config.toml
n_layer = 10
d_model = 320
n_head = 5
attn_scale = 0.125
init = "normal"
init_std_qkv = 0.0208
optimizer = "muon"
lr_mult_qkv = 0.5
lr_mult_down = 2.0
grad_clip = 1.0
batch_tokens = 65536
train_tokens = 330500000
MLP neurons of a small language model. Each row is named by its layer, matrix (up: input weights) and neuron, and shows model dimensions 48-239. Each number is 500 + 50 x the weight over its row's rms, rounded and kept within 0 to 999. Numbers have three digits each.
After each neuron's rows, "fires in" lists the words (lower case) most often at its 100 highest values on Wikipedia text that the model never trained on.

L2.up373:522480372481592492492592420470538424582583456469623501485556621490445520537563515426464524485473500503570425547528500452502506398497490444501435434482523460422556512521473490449603508489456447458427470480524514521527539485498470380480412517473540505492548456427470443556608463450482545472520635465490555482537502481516505505549502459488499505495536478463446510503588478425555632455496527528544491483478421440516481532528508541392480519541542650509513542464562467514449555402500491520345515523590502490547492483422512555552404456444492482579586502567549445544549460508537527402
fires in: "of", "to"

L2.up37:511525455510504560417501442432522537484525485412500555587530560445454506479577516390553485501498504539534470445491498434447492528482563496576627524474492447441475497498423576520478498407523449586492582458532547494424536400430494494516438476459419600393392438437582552549498507497548491533476597393546410534477495583426410496481562474627597511583547477581487540524491513573531431506575449506478478458567414430505463586532546507554524459451462471467329479540480525506499433503638588495473496539447492509467430515550498552498459453440541513480538430441427487442440563563457539506
fires in: "by", "which", "since", "after"

L2.up431:424536564465493437514494554386427559439501419496641546481475469518499447475554494504494431501557479498449608491544498483467546507494460487447600531480615570517488490474482496483477566497489529576564455490508603350511534527399538508446524433571445534578560450557519499430380508506467493502566554603500553446491412426467499446561535500493470398392572490427572535480450482491527460586452474542506510552543499470465491421500430479438550491457478465548533492406574495526392459581427427529488461548529462508452493484509480524459412427549517550424472460597497550443481484498522482524
fires in: "to", "can", "would", "ll", "may"

L2.up17:464551524471466431493489497515452492567500488462473506538488639490529487527527527426602486491494480505576498484482609474492511507535503547448527433537494444483450435536484478536502551461537464436574447532487533436489571537531488579556447576393479618547545427612491478482536499547532499416437488454548456479595496442449499586543610631434571578540460536480478542522483536583494574491476491552449491498575516516568494437599517530439545454577474496502447454460496542489476488569496521446409507407472487441417501453535443503457506445601450498507459548458532528462508484497528449559
fires in: "there", "all", "what", "years", "that"

L3.up728:528428419522572569554536534550594538407494476492550570496496506503523538478505497541392525501495482513502537474398496481504371506478578554561507461535500530401476538478429505476561454518620477556559367509528523402491520386506522521556455431485346515490498502532563523552505514529537427431572497539534531429542520493481459423531475527522471417605487495478481515505543418519521451538497453487553515489473503496422534435542477525421533527526449590512452519406477479457489465515441498469446452480496507486457477479533478510451602457453395515573504514521493459483485464529468566488
fires in: "for", "to", "of", "about"

L2.up921:489458613495506419534517473497496432401557518561506446529490489491429533444475509459430486520522529527458453498472534448474484544559487439572647500507500581385605574527541443431540474436511495540565438484460464609558505487549509518509513542527500435533517433524416461497502531516441477475474480507490564536480436427517402452480422501523559426566501450503528472465585445382430586436472493442448476543441537531509433524489518519560626473446417611491458479505501518528496605498562469482647488495596461508524448574542495524566521520564481428586519509578560500575443438565534536453
fires in: "on", "s", "in", "at", "about"

L3.up319:465534532471471506534470386398529624424596433553528455461576506555483499490501632471453426548498553543516478551501498492436559427552492542541558486515466646450491550554510480457386582546531548482525519501529516448512485493507543509473596467542474534540548455573477520487488543471533421418487445430476479505462398563564552392474505628427464437508479522607605479529437473403533527536478442531598569529483470435443541499552524456499484501504486528539431524464515465514544443529487391451502502366573532476592455516578519478532444452469467438559440488507469524585496440484550555530
fires in: "to", "between", "in", "about", "of"

L3.up566:567530473478532440517472522531517424581467474436525546447454442497579591421537541465419471491440466563516478455567549533497508544536542556492499466529566456471419539528475449504510489597461397511450499481423550528565522511444525460484451492496439378400600586462441490531436551485507530432524573466506494479490554461529481549490549425450489433557446446461519547498489628464548560447485544509537554577435505476413417522471500494463511437475493539468445515473541575477537496518515563562561512440452496595523472478553536477578456458575369418595462555569445422552505491488545526425
fires in: "of", "to", "after", "from", "despite", "with"

L3.up1017:430501528447440498548533480455508514473502502523544386552455461481594607503587530488594473505550432497513373492504521571519547502561470515473570570470542520553577503404483473493586576521523435478475548495464571455501623452548435390507502579444505469534554458560522575442449548533564552491459511549493416508451496493468437479412617434518487492452494483466485578462498576464425495574568538585505546508512480518526452478502458417419425499483482469525551558523574465503437514530516609511398482514539516585565491522511443444491494571554459405448481478597511539361443543508533511593
fires in: "during", "to", "in", "the", "by", "of"

L2.up1213:466484522481473516549527609503509495460511497555603484436499481507405548454542510481528517507530538522518477592425405561421446501497486491459477466484593446490592551535498444504489505394474486493445496539523530496483567576476533564471487450598499520484640559486505452470427423483511477450497542563466557436506469450528506415466524540456509516470521484460524492480490561470467476477518602497460556501517535526559480495492495545549505483502479444524411565495554496538489502487464475525660473561490600541445395524495470384469500557551492510513512478546604613434509442470524501433
fires in: "not", "to", "rothe", "him", "as"

L3.up493:483517507487480479597543470499553500450575420580511480519536558533526553473499483408553512498500518539597514468482544500531478498534538581526556409487446412457512508461485432444582536500433440474499497450555413506527551460523452561539441583512524524450508580536435470544503569571457435422498559475566524517523479557490459485478405521482443529454400468547480527553562530474482563513527533427446477524557499525492389473528657521485579525536506494488551498518482579550434445530482566504424446484442439532523517491493503517469433499539384505511538518563535505516525438536566551523
fires in: "of", "to", "in", "for", "from", "attended"

L2.up926:492475539482431485537449486632553570543519625526493523477440462531430526461564503534479540459438471511571431462525477440429433463550438478548503483462466434544625523414513597560535462517477494469488436478467449416496509522581538439458460551448533528519467400525522427482423416514476495502593557447587505499491438562532431468505489509461491495515541534529480468426542529434553553523520456614430621479561584542512477467437604492545501474475503587531380470517453455474541565618529441483482519495541451482543446522483484593447493436518445501456444504500501531487530583563469449435
fires in: "are", "is", "weiss", "as", "was", "were"

L2.up1209:522494543410572578463488505518469552408442453534495543454573489567498556495494536522481404465393529460433547621474482470452485495448511477513576526568455523554500518515559563583505570448415521443478469471495618632509404542426522557450476488429556479588456609408515477486486520467510507539500502502470565526549426526435401543508476488535505483500507540519477445482514528522452441607413397509518489452474456476408553524497514496391460581567471455546459484492516452573518578440487487550432539501553586429449476591613504518495484463529474512453512637394454469548553482480484402476
fires in: "and", "it", "department", "party", "way", "lamp"

L6.up555:591478501558535448504483440518550516537504499473489517468456408491516558486530543546539482450543409554487526483521474487517536503608559502452480502485451473567526471447554559504508492426529471525489460539594528424439516475480463489472473554505426389464573533430497584496507496460630587386514499505494497579493556387488421478570545557468486429546559472439477453498526490484500524488492482564466485587530517444536458500504554563465578522442580591478619430349578483526497551454478527542432487579484503530561639547535540501467511562528476445512513413523472560509510636504486546498
fires in: "to", "of"

L3.up1220:484562500449505523537406510489447508466421459470571491463500479467331512503508507459598453633491450478423522604444387529514435498572480492489521522464537538395505503500479539516494470514500508516473513564486571549516546577488464577448555495536480495499635512477463497377419388516468491553517557469527558482485460475448597494521434532481470476449467546526628551560543429509419524522526477499433572578565452484503462493514554464450498530533567515535509511443523550458540501477384438471589470441566491428537605496576497486511456461507550568448489433515508533508436516443493534507
fires in: "would", "to", "not", "will", "is"

L2.up1030:489621577453511473491493527520545497450565462446529509486519508494512411442426532478523458545402505504505453496387390486432509409496447440481591469437476429440557536515475367545492369461460537465462552561458477532521531516514541454455527433555527486511493455507442521523484487522460451438423517468562540440479446590436493513408513414467495495544437507495532503523532499486485521523476477532486501518575642495522443515481570576523561521545558676495459546478536450626518485533462531385450547477564540523397564468554522541522517513533538528491457524539556660466506498483535538553
fires in: "to", "that", "0"

L3.up340:442519545478589538514501518491513589447532536430482529545455526480407528443546429444541471443444455483522494463507613482493551503564498525459612481554502547496488502515420583441544507500509498605451516426465507617445509434538415504539556451540490525492492313506513549455526580556551555430537498575569425465452505498512513414480450543488546500383450560455536505436509605541544493534495543487513438496503440442589472535518468476447471464428450587555446456475465533513451505527448440422579475498390483503579394438473562542500484560472491492553544421557521535439522531459468575493
fires in: "by", "at", "in"

L2.up1279:509500542494424505555578483522467510493533517559564508541534411479600520530582502552525501435530520485490523538500536502462605513416531448475504522462362590569463539507622500514500464537512503411474547469551551502526485493505512452528504581474512564438600548447447509483549512552566475486532473541431538555392496442495479455462490609509522516480579543486409567474531499445440464505474533540374574506426384555515513510461559407470536499475506466550522439562424505567467459483532503492468436553490478508501530488465579407475603555458475426504559483433448470466536485492508540535
fires in: "of", "in", "news"

L2.up1087:538541545538459519483473494519539482522536468446477470589475472453500497466535388523496513474444542562542550559560579447488541608563562513443538440474426514470522438568545408512511587480530495494455520587455501490505504542564525419466551588496524467557519550475499549433515421424450451552596474520518529514429576581503495549475482560424457438453442492457448519532547499502550489453420499534372567631495458550449360545409505524459490435526515479528467515508480481463412576507500496576542420477545434452430547443449445486562490573586550476491498538461487469477508564446459472508
fires in: "and", "t", "not", "or"

L3.up969:459460482510473620535601487482570491441511522475417553469441547534454513543476481504562517463482511459526579453499497359502485571392471426541462508541462479511536496461366547528511500532457504409446444483526513545528557517530494501519455413462466543447535485535563515537436480522517555457504530440495489489483558523488484450453436538485526474513460645476579459528443556548538462418475545408446472529599497434562577556452516480387478424479496624456514511486537485515490537498456530521433539531544398464514436435451523595452583508485440587516522517606568540479504539470490657535
fires in: "of", "in", "the", "for", "from", "on"

L3.up491:538478426602521449463533533578532520499482552472584552535527595413487522468502428546475481435476487495515392511521506503518411636541552562507502548608547492414448511487465541487542549520390580456560556494518409544430461561475522565456491498517488547568514486535437513615535530524551385489578612497568509550510443502494502578447451493519415482537425456575467515481508534476512525487471442519590530568535498556501484551551519500510458456472526567514437529404526514466476430474511566571432551442476431465454539489505522426526506511475376497418519485464521568504564522572470469463
fires in: "from", "of", "in", "for", "its", "to"

L2.up814:501539574433464429488512498516514587549570520466506467574500485393481518528460560567466522553437452538523533419509544459496506547486510601490573584536469520560518520466481567424522453497613479504633443528544552493485481428455500557578482465549498465513552515576538457453488439448529565469463535536434492533456381521451548497531468551486519438376463554492528425444571506433467575426438545490642510572467514414520576545438382529440434548449377522464488452494464537500564427578482538505454501490386463546574555549488494487483460498540543401535471557546436455534494451502424568489
fires in: "west", "north", "south", "east", "strong", "northwest"

L2.up78:505554583465518460460439442491496524497526459527474432628513514530515584484552606528511391567544523485471587494391464479584491495593421470550585529600463485461538587510497483495530504508573542453558408561520422532441507395494591403457546465442552486462580507623493462559486523498514529487553520461579504461458527528451506467516449568502448512423429564496463441499591541483464528575460488498499460580460561484533459477501505452412485441460482487454457468555516509542486470456498422398511400442407602373514458513459476421474487473602444486564501443367512441525546557508432442481
fires in: "north", "west", "south", "east", "bayliss"

L2.up640:620521470419490535472482448530522438518512533456476550455419537496555502519540416531442489554427471575501411398535466368472548484494494483495499524516553524512534464495475551457544514498468481481595507468436526502463516472613529475513539516627467501345510519552492455478403458514481477514531481446554532536454533584438514399533528582434577558521503523601500499508507468492464462498493493434524498570588543373569516467496533456508472444434672454478531586502499447507464515600468608530519498394471492504520476535417540511526508411419491515554558538471492560449451510496555538512
fires in: "would", "can", "was", "were", "could"

L3.up294:482525444520571508561522437441448463449442465397569480463571543421422538561495525481494466551540510605492529478500568471493402465539503404487586498553543570498550524542485531528522552405510570482551495457558462455533549552469550516505476575523508439500556506402468520446483480475599530544538537552520556505494509484529477385559497515436541392520551500515510455582510522349406525390545467471553531541513563455538448415491537505481579525522494626505528519475542489560558529447511345548543526532501522475536559490518502602557509451511476484610469527503437573628481430476483604462
fires in: "to", "for", "of", "on", "in"

L3.up532:380478472493503513508496545422455555488561437519558583503506579433473486482543523501521524482532489555480558586531488577423451442555409417511573574512551478491538467481449557501394458502563509534532507476504486472459569519440559460399471491546447536477668542509479477492424519433450488523504456495508578501493423543423528402494515547554547361458556492419567636497487503505466413463536530447520543541488538520498541416440509488490519449473515457439534466446565523499448512481293424500463513564543512495484442497520451542503450505522560542449479459552479478458565481530526530469
fires in: "to", "not", "also", "t"

L2.up1094:508519466500373552503443501512520531475486465490462530567555488482521607533468460519451578512349494493391569450575504416448450479471420471502459510454476535531569531513453511542462527527618610480460569563496435460505517564497470494475534482537505466584535565447525557566472477664508473494457536510405466504383500586528511486503465543516511405511428540545399400499498428488491477547493555435518487497498550542491567503501490464524475454522573583497465442494439577441474508508490513485480485444499457490462543520473549506510519535535424559444435508506453601504481540494454500562
fires in: "of", "s", "for", "the", "in"

L2.up485:553486492507503473554486465514520495500628426515581516502449494363395580569490618465501423526428493478464498605466535388492484406573482473552502504485574408501443541454532491534509462451577514549444532478480359525461556519547485525409450499461540455528530485483465447504511458495501537452581497559428459508484554606471517358431495517479551499501456486445493420554514429404508514577483454514401527582492611488532531501505553565551458482587521548497443532500470509494548460475511487425603492510455484457492623522563551457478487490503457500532500517606495403514516474489585609493
fires in: "to", "for", "on", "und"